Weights of a small transformer language model: width 192, 3777 steps.
MLP neurons of a small language model. Each row is named by its layer, matrix (gate and up: input weights) and neuron, and shows model dimensions 96-191. Each number is 500 + 40 x the weight over its row's rms, rounded and kept within 0 to 999. Numbers have three digits each. A neuron's up and down rows have the sign that makes its largest values positive.
Before each neuron's rows, "fires after" lists the tokens most often just before its 100 highest values on Wikipedia text that the model never trained on.

fires after: "20", "as", "es", " In", "19"
L7.gate36:450506457467429495456425449551509492516442528498549567559518414501509505471435606546417510452480511522447559516469471442451503564477467456561558581508556488512515526510450424499473506519479594514514506459473519491511491506465580526489435505517544504497430537475478560491487477524532467478
L7.up36:521502531412530545528517515511458533552516497438603546459529465565403526521468539602494470503463527508452455511499454454502493543544474493557526469471519503499478538452576520518494592507425590427517578510433456474503483477499534566487477516509499523546463497548463485530528579491513520499

fires after: " C", " K", "ec", " l", "C"
L11.gate382:514456545521493469564551418476495453549535546445446558510519487504511502485473557511532552433483482484490504444500468465522489494501538571538520533491441544527496514509514515531540510572457577477578538562411435498537546522492533558519505532455563552413415447443500505519524496491475461501
L11.up382:445536527500435476519589503451483464515559466502465537529490533497496526449503458511542509524469500449431450549493565508491492477525505537526499550515464532564493535543476583411571495515438520487482523515574514437479512530531510564505501404498488456569499453454483532531473499538439517465

fires after: " K", " Ch", "r", " H", " C"
L17.gate371:579489536452577487519473522473510474510514490460420498473499482532516560447496542511516548508511471536458520512537518482481485508499508451500552558499486482514472510548569501459558557535469535551576577536373498476520500559453465532507549507490500491539475519422503523491501482472500548572
L17.up371:508499524505475472526528506482511456421482443479494470503487479475586522430581602500520479453496562494548471508473427613479451568606483492521548570492465473544539530529503523515543478519495505470515500529527531443507483469525512523512510574469523521579429483506428492555529488509466524499

fires after: " B", " T", ",", "S", "ed", " J"
L11.gate568:561483518496529494496472540550462510511502444464442515520526524562483464473472530482541459501494527477480440526505485493440474524505466466549521523517437512512465506561529519532468392569488548500515443486499512549409492530485535575560469540473457598413548496435561499534473505486492471521
L11.up568:480527472467543451488448494482487547546533523561454470465624436468512505438441519458407533505448521521519453518540509435545614492461549476526514477486438521507440499522542578520500526511461463490536522485543460548514519404509542454519492514499480467457483537585517571525511525464434478588

fires after: "|", ".", " (", "-", " \""
L8.gate102:456400491483508499505544522491457510505506492475480494514513469426508484534483517544574505472468445495534465460493476541572544430469569563485508497534481529545497482478540478471471490457529528498521492479476437465511430451468443560436526522574503526480487494527453536545537466565588487571
L8.up102:493411501442532517512530542483492532521521496445505499466510485471517493520409567512540494462493456535520438504472473501540554436458524522466502489550435498548490471487569500443469478472478543512544438479456492477505446498409461577496531493568485525489519477520416539509594492517577461532

fires after: " h", " c", " B", "th", " b", " H"
L14.gate393:471413508500590508530513507416557551469477517450544479498542487518477495509520558514437478559536480548487536510443501486461438516510538486455552509435537504432531500486575551511524511496510513567505502512462514474534477527434489496489451513542482453505542522552569540418545485503486508485
L14.up393:424525553579456496565462444528476499524511517550577533479502539483462535479426502440515526591512448493547554432496442509425449546541483502466543510439461458551500509491485429526514491518494485519566520504448574524430491459459532555487463449508512457503515477427425569520475466478480451486

fires after: "19", "18", "ev", " N", "r"
L16.gate477:523477481463530551451419510500504461481525490518461521506514455475558482533493572481522604489481491494496509595480550577523616563506468520512437525495476471549488531437414519492456472481500479547486527474526550443463483509472588528455510541499483506479505516472444515524559492536503436447
L16.up477:501521479439497550481478455481531486568499464498499457510521534421553499535513535531556538483559506526493420498463495493482535487575535542509513500532493449596568430538526508473512497483468474501545590492617540420550503486492514529491518488580514529552450494475523481480575462542536486494

fires after: ".", " M", "==", " \"", ".\n\n", " I"
L7.gate166:501430423514458463588504551437518519545562525506539477497502495490430490480489501547500538513504573542512504502529482589476525529458469498501489451561525578505509486476500470467564443488537501513508467499471483470539492524515433538491488540543533526580497528548444465483499486572615463542
L7.up166:483453444486473467527482474506480438556534537502567482494538530489508472493451544544511545504466511547452533511543525563493536500461471561452480450553515518550468531525526468484532422437502510490529447419507521458551439476518432552530539564515537514588488507562416476480488438551540439486

fires after: " K", " C", "C", " c", " T"
L11.gate114:495450531528467505491514546433553452476487507457488472495513569477514516466467553483487574488516526470491506491459513532451485568541454451496505490505481481549473519515536525506577507587403538507548509528493417453597512551432543539497557508460530549426453458492470445493537530445455409511
L11.up114:496523513479464495460553559485454504485503500484502412540469528446472508493502483500466526485525400482501412479445479572471448527470513455529503544453477508520560534478544495482533542539511545505508462587486443524563581499451524487518513558511461535509478446486512482515508589491479519551

fires after: " p", " P", " t", "p", "iv", "ot"
L16.gate284:516472515507409531536492584437524434517552518511556537474528480460512569478459568495541497492458497595459542498519521532426507474504444458537467504534488547476514500530559482479501505440458564472522563479502546459456481524500488507535465581492483507480547500459509518480589500551553517541
L16.up284:485549505470520585562472457501492493513512444540461499515491438436523486542502514519484439407518456482524488513611496483532509492492587536570507477610546501512452491495487430488521473481522501459502443524473526461451511456535475510438431477524454509535512464449518517516504573485527459533

fires after: " ", "e", "5"
L10.gate513:479494468574530492586413554485471508514507543505543486532559471477497559424521536570473505571477527528457481519521536485498404475550487518492505511516465500457465540560532424490568576532467525502529526454516464516424468567522506624474540549458532567538521551400521559529523471519568549509
L10.up513:442483488471534407507535452458570517502542540547503547427453498563452493529456543481513516557497495470486559475502517427465553492491533488479475577503475527508445510465512494605552531523452537501465465542477501502494542506519535512502478423495479481531512514537477489471446569480499542457

fires after: " s", " Th", " c", " S", " \""
L12.gate181:537504563451495544463478542509504452525499521500456502501611459526483490456459554537519444557508432539469508468396503509517505481457572519516455425460475570542461542517448519401536506543490483512574545527523576430495526562462518522468532477462517468423449481551455524477437533497467488496
L12.up181:534456478537545466466436548594534463482481468428510524532518462510505520518454505495475512593512514413491488530491523519517530551461482458522496472586560464474493483531526495422520492561516442421409525546550481467482488437488503504513532486501474529527494544513481479516572516485468497535

fires after: "ic", "in", "c"
L13.gate365:441533510450463566590541496484491474504522512482492505461463488478508507540558558500504514553491411480484616449438466534444520448479450478529434434541538500510532510469408523502571579480507528487582462492504476396487426504421535471466490524505570541459482449519441484501515459460469534516
L13.up365:519497412517494485561492425473570505513425516508458497446462509492528466532560503484400526516445470521494534494593525466503463395501553503483483466551535474559474501448457545523485527474505534497501513492509497438472452500510503499489501599501523434556465399485410500483453551452519532491

fires after: "19", " ", "9", "7", "4"
L7.gate15:480480461460500467509489481530464533505465485514456488458488531570474521511505557511441466586504501481580483542514538555500453494542417564568520541548518546535462557556473499467496571527495493471574522522461477493480485596489515576509570490575536505555541577550464513519583524504489487493
L7.up15:463490445485485431519527462452479561471497482466445497495478393503502475442506530474561457509563468428521446535463479495461565537501500474553480484535543532486503510533456571546497521475475440515503436563438514414518497577499463486485508501562491471522454569517529491486509513504449502489

fires after: ".", ",", " ", "5"
L9.gate412:505498490482419484491459581498501494517523590514574474568544501511510423454490537491495480536505506449460459503522502482460514591536555432481554496506466518489481528500542471438585458491507520489476549509525491454476476459453498492507518539547511539527488536470533516526526477547573600532
L9.up412:485429478468450464487545500453506487464492563531497527457559445433527508567523516459539498543519526429516538474430488413494470450487475483443510471534554538436509496575478488500553435479478556500449402480504547490434467479521484513494456449502493530429526540522496485476440477568557532580

fires after: " b", " h", " f", "h", "H", " H"
L12.gate203:526417580459571482490507473480512530517452477484530511520454533438482498484545500447477503575498492557575523586471497479467490523487473472547582562433506456526484497512484506539513443515564467573583506519452486501520522433519546590495466449487519557536565476452534557488433449500496494512
L12.up203:534558507485542526476492502498515465529557481490529515511541506475492593486494559404502538540535579529506464446454516482464496501481495540506527627546511490499406505545559531544488507512495556509487466485452573450498438479497527547496483440524513571578528555404566516492449480500523473513

fires after: " ", " rec", " T", " R", "ec", " N"
L15.gate505:498500475473460543513460462514421546550474491453463518429546484535478401501475529564443461486493493481522486493545488499481466530524526507538494485465481549520452491425494431525499478496445566490439572543489411429476433481419514501501499513517554407452463520547498585521511454507459463477
L15.up505:523483472417440541499513546520528488516513560488487488482512533549551475504488554485463555545519473520480597503453519439501456499548458470508480481518522458435435479495451464474538506600466517462418501542556451570494448482492499508526582503554542449491515530480499467542457438549500511475

fires after: " |", " V", ".", "\n", ")."
L14.gate488:550542505471518555490500479528494473499475447450442527494594472500512479404516550548480454488524451472464513494529484543411460463514469513449549479450418509536479470485499487417460489520492485498534385529531452489491529490464492498469503492404486463466538458478456560475490450508529488538
L14.up488:453543554492458542511401498514460473551527529491466530398441491415481470533414534504535489482474493490524539511452470512532458492482492523520515525548488486471539481549450506531472514512423481514493571530514492492547458427471488526434561490553581495478492522562418580548480426497463524504

fires after: " c", "c", "ec", "C", "°", " C"
L15.gate497:552466451573506496566515501430507502476466529517548531511530504524499444518477529539619458527483501488429476480511485548432489517525534513519524524471489481524558565432433531558509518505474467438479442567488554438511494511420548484432500496517428501449445491545454611475451514531531519585
L15.up497:564566492411515433409544512496484514553503488516553479461494478438474448516374526542517470507542482499531544537559538564441486538510616504451430523447492548447580473513462544561597516509491493539488441553455517466497490477530523522512470505501517553496502508525559533465503445439395507479

fires after: " ", "\n\n", ".\n\n", " (", " ==\n"
L8.gate428:457512523494447462524510490533491501474512466510458455560481484539541540547467501580568438515547529468540524533541528471511509450506546464550431483558456491503468503472519499461526439586504419541525486561482445494425528506457467455406596531541526440517493469479543480432548478485487505499
L8.up428:507451519570505454520575456512531489406533471560490466463531549490522537517471488445512504452493485473513561469518508520426485393496472497576491489498425495540512469517479455489478450541520469519431579545494474509466467539510457456470549463523554455485573433552505451482510483495543433501

fires after: " J", " Ch", " B", "r", "j", "B"
L13.gate409:461489524520550492423469578541516440534516484511440546477474510439407388494503461485482455516483535469525499470498501522483451520482448526552550520505524491486518524548496497443528458436473534505436513460478465454451566520485507492574520444464461489465511489482523590474531577478530478538
L13.up409:542438524500438501523481500490489498489514484544469505492580572468516555540528452493492574477457495463459381523490495505501481496516496480531460513500511514566472521555548548527526435483458483438596508476527474417512505474482575465511552557473509539516445568518512464531571494495565526596

fires after: " m", " M", " |", "p"
L11.gate493:466480458527484565474532509479548518465508492473464505406507478481510482547493497491483550540570473529486564568544566483504484534511482479499470543505573479524448467455456568517520517549473526508465516508510522502475508484516528490438462494509486484523485472493516476487486489514454454421
L11.up493:550464509514561428445494493535471511501601499484507469490528520485528466493465472521518520603493543554521478543501464412496528427550555504462414478504461548518478522498567519480568510456458549562485481497452434485557515552501514462469444548515507444480462553496597450489499516583505389531

fires after: " g", " F", " h", " m", " G", "H"
L11.gate307:494471539513484501501504519486510535556488517435518546433554501449464497502455612510521508500542436528519530532465515490434473466492548469414564522452540525460482476451467436485532421486482561508576521562519504486583509471466580562528442526506503569461501461512477550446531476470501433511
L11.up307:487493552493519459453494483555480508518472534506474476477523472474473443552494522484470501468560500508551469385465533439513466570497579504460508524474491487432434451447514497469444510497519572540548524471451450504548496448505482534537485468487480514501457518462517440413501482466552470558

fires after: " ", "20", "19", " S", "6", "7"
L8.gate47:513547539524520440452473484469453503536499511509573497464543453551553603424483506508456463512504513535513524564501521565491468483518435552534553587536473524474522449494405434490467502542474537524500575475457560519444540548541501528511538445465481545527528551464515502439559530433473477466
L8.up47:528478495459518488457527399462464509464563482466465507523463497581517532456451506457487454551442429518454457445539495544539520491586521512548422542460470535508531444510540494486531516446473535531448557479447490391444599479532505528442503550499510552534438477609515472512575554482510575501

fires after: "ap", "C", "19", "P", " C"
L11.gate321:442500451536481522471495444398433530497462469457503484538538485506535417501535482549560436546457547505539446468474491564463457511516471490492564575552492525610529501536506584474499491506520509515559483534423492457504501516505461522479485513525461564519407444532512452516537469504502536506
L11.up321:506521541524508444456534536467567521496455484483537410467500429453475536522540509518533527502501515487482498551513451480477471473521485450488564523491452501612517454561478494425616480549511519505485496524479483449540577598480442564522465463473544551497536494424533451475555488481410522535

fires after: " ", " rec", " t", "e", "ec", "we"
L14.gate274:539467472430511581436495471544509561476460470474489501459566510467528460506520526525509431448472462530489564501470476471486514450493522457488549602537419416569504553487517494540461481460489480535502461498459485483517512423499446511571523499499497470412484555577484548436541465439420492494
L14.up274:523526558424518528479508453476513465512490520564490463522497423497525427559529456491448584492453521514482577459435452441504567516543512504456528483523472504451472413528507454506540447498535455515509525510568485534518477454547527496547480490548555450457468531506457511510539469462507564575

fires after: " ", " (", ",", " \""
L9.gate449:422510501460486513469544512492458509517505465519416501498526572414472513526483501512550455478480477517548499471503458540550484474496567408541502501513425423504540471432508479434424466481417474515508446573482570520365491487528536463546528479502453474524458449593467531505504451513481478557
L9.up449:509425504461512501450493488510471447497420456481476505464491510467452573461531527477470467517504514542558514582544510553482446433524566463553447506519497487508535440441468504484487504529496469520482517554596515537457504541554550450464541426473486506535554513522534504469469449499522550547

fires after: ".", " ", "ild", " T", "T", " with"
L2.gate483:474514522521453485465599474429504573529521459443560484495491470491562533558474442436545508537530541489490453464515550561476479535465483479467480555477472570564551411433532480477479439555552492509484513511527504495533539492486582515532428505517471491447523551543498490461453563552443548450
L2.up483:486442553527567463490531435499501503423520436387568506479524482516415498492504565460498497560491501535502460521491524519539484522532583501561443499479512513454470449446652574569488499521492512451456481474530588500524535472465489464508466504498474509444445488519510535483476533501463474511

fires after: " (", " \"", "\n\n", ".\n\n", "==", "==\n"
L7.gate278:527468440425517477519471504443480472530542567493568491486505473576536545415503581410486483507508506495428525508573488545468560502544497452449474431487549526534549451468466530498442425515524468499520555405491500482513547508481520463472520516505453463462502479538549486524566490519438443455
L7.up278:441411496467490513532557532459524440472546546459538498501564505500524440494502475504524470603445451506496480477494565526524518507502524500535485463444526507498553513461482494426471416483529395510543504494465517464528506479454493505477477527513462501548398499504518442554523476514531503480

fires after: ".\n\n", "\n\n", ")\n\n", " |\n\n", " be"
L7.gate296:497496586561508451492478497478518496484514422443496564459558496525476465537539503514539492501579511537469492515525528479528569438527539561606431522459433532431505582445508530523547502462483545508515410543531427460514502456387494421535581514440447593449541516502509565458529466465529528449
L7.up296:471476512544481441575434516529524458517480515500526486480510490490514531480497479552478501487490532458572523508505577439503512492559435521485533481574441480585480522519483409490510485536479457499544566511499492478488486529528458490590539524486501513510562501517547437491488491578587537494

fires after: " (", " ", "–", ",", "20"
L9.gate227:462571423503561436465527490542462549516536428495485492546539492541561576497421601561495486559502493464480497500523514492458405500497518490497490547515519513508473461456459505542490525501543549494499519485525517496395542537447536486435434460479550443519501483455517490483541538559527549406
L9.up227:473430498514506545465508520465459479498515521463507498466562527575493526455490524461455472463528568484448564494500530540511508558544529469490479454536457569522518484517519436454443527489498497510539470528408550454466514492494533517467445463518542410539476562453515484551527547544526556490

fires after: " ", " An", " (", "6", ")", "9"
L18.gate111:512513465465458482475503474465488536536490485475508498505445511453545473494494488463601415499560498478552464477493488492499543492481545412576547580517485471521513557533460489499528481513504493512522521523553479506427563520496456557499498468516538523539527522503495556495535540556511458536
L18.up111:531531465562571450529531484510483596503564451482476481515521531463450478484440498484545480412396516464572470587519530529493474516552498442551530425534486520509521471487449501446527559481560446440437528547499583479515552515498593556483531501550592436441496418525508498448569482473537440476

fires after: " the", ",", " |", " H", ".", " w"
L21.gate393:446549558508508556547437432469486559502513500402466521430480574476430463445427593482504490459515474522551503535508457493505442514508444583516516476480382476494582477532515482426524477487445503479502519490562486438467535560458445534476535485467554502507494489455514553538508526516505454550
L21.up393:477437528453512526517540503476473518529455587461500494393493521516512533515433541470460452482462502484554412525507502430460466465550507502444515485522542536495547475531506578549467420505568598468472509494587485502557429570438468538445600531488517549496436464493491539571536525477460488542

fires after: " ", " (", "ess", " T", "–"
L5.gate251:546468532508404468462537488470494518512386465486529482493576498467561483516529484482463541487535590543533489490540436525499459551512432426404507480563524489497480441503597505517464480530530456580537518484471448509510525544512483599561507533535470468602511520540466577493483501485558566583
L5.up251:524577532471531463544527429505421537469436526437511506514513498506464490572514517463507455425538443545487542508556435453593471457532502502527478425515454489485455527401546526559516547484475463469510455471488498566473572485500459483449554450505468507457509428484598555458565496441389517562

fires after: "20", "19"
L7.gate290:505511473496487518449562504486513464560573508464422492526478556531530468502518488512494511457459395427549490439446521510526536515511503470509520465498556481462552499486441562532523524449515482507424575534456501504505459488609442477413498504466501435454457528457452487524480509467467442434
L7.up290:543557465492497485442525504477496444518553566564536498508472503461539483451550513498424549502479517506556565450489562468580447477494515535514580536500480507493518477546543485478514523456503536458425498525552546528463464546526482504488503478478510476449470570578537453496528531444473524466

fires after: " Ind", " c", " F", " p", " P", "C"
L16.gate510:479499522504482528593502558494462436519463502428470528444524477505475529519489521478472527476462534506517517537484478497577566465529534430489504543544498469554456464446603527506582435489417513545552504483505517524493503542377483546456538523509516537484562473525525501453497496528518523536
L16.up510:493480559528458495451552419531464465527502528521584535571501527420605446461483544493566521445517559551507487577494542530464472479537411454479485520543500487561405451491419542454523549572490486437466514443510508474523548527445476593472499467464498511458522442479556532524503505473495484556

fires after: "==", ".\n\n", ",", "\n\n", " ("
L7.gate29:477438507483479510488500500492485451422533493547467577538558458501457483484457561397452565518470482511417438486593512583484486482476492466482532463537543494491523510482496472500465443487556491397488476490558494486462524477518541481521435466524483507470503527516547504527522541605504520439
L7.up29:442485493462499538537538528478452460487521500576470553514511477443435419502505496491454460567482468473462437451577533526553522500472499467423522460534540564475489503435505463476462474442491448437496530470518414480456515486571496479571468491497480489514458493520488453497510513533520491455

fires after: "od", "it", "ou", "rans", "un"
L17.gate144:494586511496482527530475608482465489519516474538537560519471478435483470526470512475492503472506487512437560479514566486502507547516461536441424460483566508512520559480490520473521521434552571475522446467507468506486420443457458541438406466500506550471472465475604480567478502518515487459
L17.up144:516477480530492443490516514541471538443511492545428501425404514561513461483494489390526478517479462468511488515449474455507528504565528487554534463483467504496515549437521521513455561413492553488482499479481457540547458495489502463515501507586492440460573549543566521498459424504504533508

fires after: " S", " s", "ir", "S", "s", " h"
L12.gate221:526490535509511423517493481419541450505610521434478522528518500465426498475506539553530520515458507526517519476380521579454526519528525504490461498486465494523468454465539492519557530534465497489562518475538584535536523511406513503524537489503578499422568500550483595488468491534382547512
L12.up221:549481469517431458488487550592461520491481471455539535510487505539488530482467487479389494548539545541471536547509542522490478524496493490504547527549502602563582488455502477496492406463497502502544514484463527537489483511475440516510513484498498551541520421426561569517467473508508499532

fires after: " g", " al", " c", " s", " a", " G"
L12.gate77:493486528497529459531516552533473514517423508498451548517532498484466585517485631557466570464509519495523546461451482495477468600482524468498513472428544467492466521506482504480551445502455521513567478540526510438504482539437507547483489395493480506506459495544459564451499524453487470518
L12.up77:512506547494524512452466555574484565487548426441515476509570491421497481482496528482437486512372489445486467498481497438482488507469462511421503506519517529445450501578515466540485475500525497481453464520564482522461492488534522483561580542435506480476471552532506486524483531522504532542

fires after: "ol", "in", "al", "un", "it", " I"
L15.gate168:511504555463479485496514556479447434488551537511447581536453445504486524450434516520472506485501461485476530474522496463477527577462486595462439429535499465564489578488469571480429454488497486487512439502614515395535490473466466489472483486515495518450531477490520463514446515544484529449
L15.up168:464501507508480522523482545567543521491521532556486562457527493556487496455494481511436528431492458530580513511537496449442511516479462568529402487508512580479453521440426532451484480544487562537449477547530483471484497584501582489479527496502425521461553386517526469438501589521572476447

fires after: " ", " (", "er", "orn"
L10.gate13:530462532484511456568489526508458536533471456447539497480517504523555544493446543473482486562520525473485481548486510471523459523527618454509530527518468469498479527472493441494511534524460493500496425525505549499469520524475611520445525489529466490485489483519500460516512512449513446541
L10.up13:491440520513532443526573505491490478506500469495438517508520487471525523500526467532557461513507444486545546472501444452433459463552547562554470500482429511570480461510577535565457532515465504527562561531519465419555557501544487568459464501495496463533500434510525445435495506443504426494

fires after: ".", ".\n\n", "===\n", " \"", "=="
L7.gate198:390429486447550505489569532539571449477576513493525497517503501543536492530460476520516504544477506496469506490455564513517469522471548532445436560471486470509465499467511519511548453495447461480558455521419457502493461405468488523447421488602556516530449451548492479528476491506559525523
L7.up198:475404517538577516530538572462499443472451420442531487475528480421490496556498502418527486512490542483540435405444499498467534523431514471444515568578500454466411470463553470453492437499464552503488448515495469553497479530404500527501503522502492513434469555523435453477591484525511527557

fires after: " S", " s", " p", " Pr", "S", " r"
L11.gate11:471456559547491504507458555535538489487480536479473517481503509553428477509499583521475503508526534516500514469528474516478468488494491519483477455534410541490510532554481542505504488487445609512500477413487552514496513513455559510434549499355568506433475519472480461463493560538464503424
L11.up11:502565536409559547529452473536418532486488486488468530558465513518533506561458505499492518503486499486493447567547547496472491550501547505530516562465550438520503520541504505505536441556530564499460462519523447497497506475481540538568510455497487508521500485487482493517561491514521506496

fires after: " pe", "ect", " P", "or", " co", "p"
L12.gate189:443489452479441468513524499485528521507457496486580466559490492611481491532425466471502530481474511487443575493416537474487443407510451526554445459541400534528471553523555500484502501510477520500518447542510509471487576522477565537531460553512494451522603528510512453532528511512473435539
L12.up189:483477478461488474455439562487553472507442584503500471522484491503545526532479527525420503495489479476453466446448462492578483509526427553531512402505432517497508480473375469527492506497481421528494510511488507477441575500487473599466510419551514461528493533488490480546540558428466445507

fires after: "ot", "um", "p", "ort", " P"
L13.gate437:476409571483491520525499560489494472502512524521555474509519436523533424541483478516534524471473452471494489475475549493539478383484460432568510486490514531546451529435441500399490475405482502483535484517456561472570546558446581484454444516527534430482486500610517472510532507464557505546
L13.up437:506452552464518545484467529456502511517523539542460480472540469454596517549552496508461488448450487536569574521516452507490611427536442480467471469402584430504509391478440492496426524517460503562591519475482429500477505501526473492425511534487519530494436508521598552603518466424519454554

fires after: "c", " c", "ri", "u", " C", " bu"
L14.gate19:493432431509576449544559432446506483484491505480458511502483440594485527547513521538511554508531455519451569498496471516438402521385461538521494452489480488583562530516504617517525536496489523511495463430575526396484502535442445531447525517482484512511527532521509519494477438474464556439
L14.up19:496541519491500505480495509536503496548530483553433485476511479481436497535518573468547558527534534536509453499487462486494507546455529513469570492510443477509543580439502504568477551531521522461457491497526562520496531497509466507465507480556436450400515513496468422529483513513500492580

fires after: "t", "l", "ro", " ro", "a", "ra"
L18.gate341:520460539432483482497506510497484501539559456424512544425561491546468512519452549463581555515485472468509471458562531519529484583488464451491457496432511498572530528510430542506490509526516482488444479470528529529510538478533495512513473575482470465511484546493484521538506550590528512534
L18.up341:512510520458551559552459442454521510584489511465462481462426506547478481496519530551514549536503518553477499478461500508579518528566480437553506467467493527542490491586511505587465542504518467436453485529578476429463566453503507490506485514515469457448422507516495496512436532541526540524

fires after: " c", " C", "c", " ", "C"
L14.gate38:481473545485451501521475458464498545498467489513550531540513482555442516495514562546488562468487574384560570472506490519423508550449449473583505496540487521527527476437415492547492460514501466462469425481471473458579537480492541486469533492438552416481466471495505509536528485492454524479
L14.up38:491479450508497514588526518481507491520569474410443565461525517460528545470529505511466497568446442517514442546441481480484462485492527559445564533499485584522466465498514479551493513460483539443470512520474483492454547504499531545475444488483520468446522533459506483533509434487471482498

fires after: " R", " r", "R", "H", " H", "at"
L12.gate87:427477532416509521502505541458480525497506534452476491497558514465425514477517562471464438569525501571446477510363539466432517567498532524592462552530473474491475512569530557481514550550460416453565435545505487461493502498460540466448512520545476509475512430546479586556500503526487510448
L12.up87:489551523494452482507502455429450490457462509457501534572532491558570534500487491535546475490495569559488474508488425566451493541550484562476580623510462396458504503508540439552548482533437552514565493414491538483538490545492490559535479525430495549594507517560540468511467519537559410476

fires after: "n", "c", "du", "ru", "ic", "ear"
L13.gate418:470516493523503470499520500582505416503518508468492494425521500481488487516525480483534528537473471479482481396555524525460543507466547457522471524520486524538502531511427537425621556579538521471500543575492519446505512437476499590544499563506529475529482480473422496572519454501514573481
L13.up418:513484497499470536573520408520584576574479540493428500473456430514426485487605480454520524543462472484478534477450437540524466446516490514490465476558481462530485488498484563530496499553539577527505499513513458503561513479522490445495479479430578439541467495478492534501501496498467591475

fires after: "-", "is", "o", "w", " ("
L16.gate184:517526593464432533504468516497478505557531493478487492549560542524512576541528449544546505521414451547506560507558463501520486526477509478384540549510537554446589512527559505546461414532488497537584433459483550469407402545526488462522519490479445476543467567468491563462476461493517494505
L16.up184:519513557493536554583450492550550476537440511594478450479493508497528497541469504523490464537553542460494554539468458513451538547492504517506465536450512451464435497509507557555441463436519470552506503480426574493464484549502515442477461530456541470582499520572488540545434513425501523477

fires after: "20", "19", " =\n\n", " ", "9", " ("
L5.gate414:469472478508463516519508567444504479449465465546533519484477541535498560471445492527421438628494551503431488543531490517496502488583561537458463509487411559476483477512505471485509449537449521514518503482566449525543525522513519607486468473496470478522499459614491524531579524507541486553
L5.up414:424440511406538524483562487507435513504508572527539505469496442492476496519507508396510533620511509496532515515526534435503398471575519492528449504496489501523455533516523439544440581523513511528444445482592490476506536500507540479543481467546539513545499447567465506467501504502516479498

fires after: "20", "19"
L7.gate549:542518481502487503469454497527542384499547500483503514501523498509459528545549585607501581446487504459456551531539547567479545516480442500528565495496519503462548480496449524532531477496483526464517557523477502426518493510539421516456552537482506450454462472467467495452531502482449493432
L7.up549:520498457458526421488465417539507509480518442477522520505530433468545441480536513541573522514465485473486469475536532554503458510512507479537500487480583521520608504550543514536474513495509513448523538488493489459520452512549548489491461482525523508475440596490480447476478500523474502398

fires after: " p", "ep", " P", "t", "p"
L15.gate519:467401518495493484419511632535470484472552515494484506436564485484509483533450462477492476495556493534521506504477493529457435537545478499520457463555450544541456490498503490404522559435466497455482544497465525457463550557520479510564514568511492421537480508522476525428484547475461528506
L15.up519:461475485511470551498469479450510538513482508563546474455483508468518494509483460463453480412497557511498506500525587455499431483434539495472477482478565511456492490466477428475498428449492547570468528525472468554447539538525511539480428539543489557495469476489508467561496504545515499421

fires after: " \"", " (", "-"
L8.gate96:513599457516447490462576503503521491553486480500500531488518505500546489484555456521498443511448495530560484457499521555449489492494494485492421475539444517473544482503559475490493470433584459535478476445459471485468430466521456509512547475485533498502443517470518491517489442540529546527
L8.up96:500520514488579518480513553470452498499523458490497511443609559487492486547501504574534513462481531486473481483469494519482522564458542542503509580453477514405486525356552558506543498469476547483487557542466529480468447532504434473470465536433424512499504525531456519507492554507509501547

fires after: "c", " con", " C", " p", "p", " c"
L17.gate450:482493467549457463552553474456449448497483590467531544497569481516478480579515564487492597501601540464555489521463528537481544519436560464551488445555509477523467494503500565479526554520501480485486516509531557493471503514501518564438556532526548473531477491454456541526576503537501549470
L17.up450:508546500536539497537523411480465461496485475522487512433519483484524533456415488498418523470481429546483481559424520507475487431484529443508541481468558543474486492495447514505520528524496515418550469469450534534505535542505458544520488494547468464449561445544481476595442464466495515580